{
  "num_hidden_layers": 12,
  "hidden_size": 512,
  "num_attention_heads": 4,
  "head_dim": 64,
  "intermediate_size": 2048,
  "norm": "layernorm",
  "init": "normal",
  "init_std_o": 0.00448,
  "learning_rate": 0.00311,
  "beta1": 0.95,
  "schedule": "wsd",
  "max_seq_len": 2048
}
MLP neurons of a small language model. Each row is named by its layer, matrix (up: input weights) and neuron, and shows model dimensions 256-383. Each number is 500 + 25 x the weight over its row's rms, rounded and kept within 0 to 999. Numbers have three digits each.
Before each neuron's rows, "fires on" lists the tokens most often at its 100 highest values on Wikipedia text that the model never trained on. A number after a token or word is its count.

fires on: "," 64, " (" 10, " he" 6, ")," 4
L6.up787:528504507481543489532462480479515488493505513518496512490499501518478494478489458501467527535516487482510530506467508456468507501527515480481467523506509503541480527479517537499482446504454458451504496476511528454518531476521477501531483477453508468550501517431517482490523508504478524523538468483467524523488507457500479507478472517554507513457483552460517496524498533532497452509496

fires on: " in" 29, " of" 14, " on" 11, " at" 6, " within" 5, " called" 5
L6.up399:538515472530521553476464523518500499463521473451524519530486452502478485504505455539482490494529502506460541492512507525515513495514478504486485516469525500452536494501484507499515533512530514496507454522515501519463526525531470492506500502529502509508520489513527513499466488497500506506503552488503511483461512514533495485504486526485472507512509464524504522487432517497533479512456

fires on: " " 61, "201" 9
L9.up1046:479549511496473459553502512525508493482486452479509508520531519482446555525501450447486480548517487505507516487504485494540479511497504525508484498519509482487512516516544511476469484490514520465499458493476524490512454575501490487450497535512513495506554476486466484481512494497479458485476532503514453509485474512507459527490471491491487480518511525502509503478520557505475520451499

fires on: " to" 18, " on" 16, " " 12, " a" 9, " in" 7, " have" 6
L6.up226:538529471544436475498505447502534505459498529452531521481449490506469511461531478526481512519523529505502557539526466483512532517527477512514542512458467513523501539500493521529497515516519526517467485503512466495488485535510492494521500513537486492509515454526506537487513492465506493456487523520492513475452544474517481501472518499514528506474500467551530506517519519484528473494490

fires on: " |" 27, " " 19, "-" 14, ";" 10, "–" 6, " in" 5
L6.up1193:487525529493519478498499437516521496486500491500477526514485505506481469484492524524480510512483494529528511528480444489493520520488499511482527488485540548536488498513506529523510502497503508433484496500490444502475536561470508507526502479492498485521549492512490495462448473493478510494481494507513511500489489485491472475519513493523539505468503441488509512522523512489536522514481

fires on: "," 35, " to" 18, " " 10, " help" 8, " and" 6, " back" 4
L9.up2025:504476497495509487512421480471525502471505539519489474470522536485526485483456514465524486479482528507505496511481517471510529513478505529477513470486510513511479488484540473508496486493480485499525462545563499516520500480512513519486456474518497461501462513491513512453519520483538543537480474510469495505479524489524487479470515494508486513518511478528531505451500482475520483478509

fires on: "," 38, " in" 10, " (" 8, " and" 8, " for" 7
L6.up467:508501499540510464518437466525517494488498491538473498491477523532506507499475489491478477496508516471561498509476504494492513537508517498500504499496514521542488511498505487482485514486460488449496438506512515499521517462520501535518521473478496469501511530473531468501477487523498550487508472530484468484473470496500454493491517493545496516508505517495493491499507523503520475527474

fires on: " " 45, "," 15, " \"" 13, "==\n" 6, " ===\n" 4
L9.up326:495488500459539512476513446474451457549524482535477504545489491481431501509565497529520537467526526505497532473520514468512502509430527482541497515492498484515472478482501503490529491479495491537480486493527456487471496468506478507494514518497514504495467518491482551516513483512541513547505466474505493504503468547453531477515443523486511487537486513451517505478537498544469520504471

fires on: "," 40, "." 16, " m" 5, "6" 4
L6.up761:478534507512511481522520523537540471502487525492506494493520510496486494531485525535463478535546524499515499512518491468530463520494504507545498477544497488512513473538505512514495487531488472542512557527485505497484489472469510484511502488493485516479526481533512511564512474508497509508523561491488552538454471475472477467518508511530499535485546475485490478523508507512513576503495

fires on: "-" 29, " |" 23, "," 9, " of" 6, "):" 5, " \"" 4
L9.up809:509487517537527489449479486512475540527426534481521515560488542475526494477475474448490475472453511487471504496543510485523494470487479524450511460480490505506497424524488480481471506504527515497493509500515512484540504470501514478451520492517478504522529557521487491538479457483485462509517502525509489449494513492526539529499461504536502444484519508463517491517499529514546497526531

fires on: "," 40, " " 22, "." 13, " |" 11
L9.up2015:497486505522545496477535501519501512496475478491483494507506528508514459480516496513495510483507503441483533483525583511493522489476507533494467450481512539546510433505488469458482472475537514524528580486496477520516499509490465473474501483556500490510525511496541486501541490476458491500518523479506521447500447511555528504476527512479521482504488497501506481477509537492528507488464

fires on: "," 17, " and" 17, " for" 16, " of" 14, " with" 6
L9.up2035:501485507524511491505484494501495532513492495484514523485471489480532536533486522536524466490514482487517545487533518452454510488517501489507494496517528473534507530483487483495513549495468480456482492515525546516517488470482497523471517509447498469508539510489480462526488523497555531519490486466510544505475525493512486466473525494507525509456538495505516493496478497514434478543481

fires on: "," 36, " was" 14, " is" 12
L6.up325:480508519489508468476510539515496495522536484514513522511492513507474477548556520513451523490498494498501530505500458470460539516450492516517520511461493484546457509522467515534498490533493482512513476510485494474532500471484461528487504505484478502483532515525525512539508485507546536512492519529500494526463470506495507505489493494496465543529510502493510490536480512531500515502505

fires on: " " 96
L9.up961:482546500548522463486512545476474477505503513492505491514481506507552541491491486493470509501443474526479558509526502479501509515506508521485522486541543499479491490471536497500514483511477526476518483485505476486516453528510518496508499537506524465497564482506468481520543465489456484506517542474479545479483502531501508524481503481505512480503518512538512468508490556478525498480462

fires on: " " 46, "–" 17, "200" 5, "201" 5
L9.up625:485525487540475511488484509533482487517492476504492495492507536500533548512533480471508473520521527483493455507487512466522518497517459496514456456533512439529552519537530471469501528516436493475520473462488508514535477529443521512506540515544457493508463475491481476499472487531494451496519479519553493488469515518518505483467458536512487465510498496516524483517527560479429470504453

fires on: " |" 24, "-" 14, "," 10, " and" 10, "'," 9, " of" 6
L9.up520:516433490524499509521526488527518508468465525501521534522512508485487559489493483500481472484491496525500498485476488488469492447476475533436472477487512489505510517501491491493460531515522507527495548520510524480535494462520462484492504512479485519561540462512476517493503500530485528534527499548507580497507501472466506521487507480535499527476517494490485501540470518537532477509472

fires on: " of" 35, " (" 32, " " 9, " each" 8, "-" 4
L6.up835:493516530473510467495545494522485514492553528496454533525474495498478556496509479462509542567529471524524491469502483495478508465505511516453482495479481456518510552506515504468489544508499522478524446496457462484495541517516484479506479509477505443483531491490504473545485494517490462491490550506530500517497492454496495473538486498547489529513487496519543535506526534505480488493503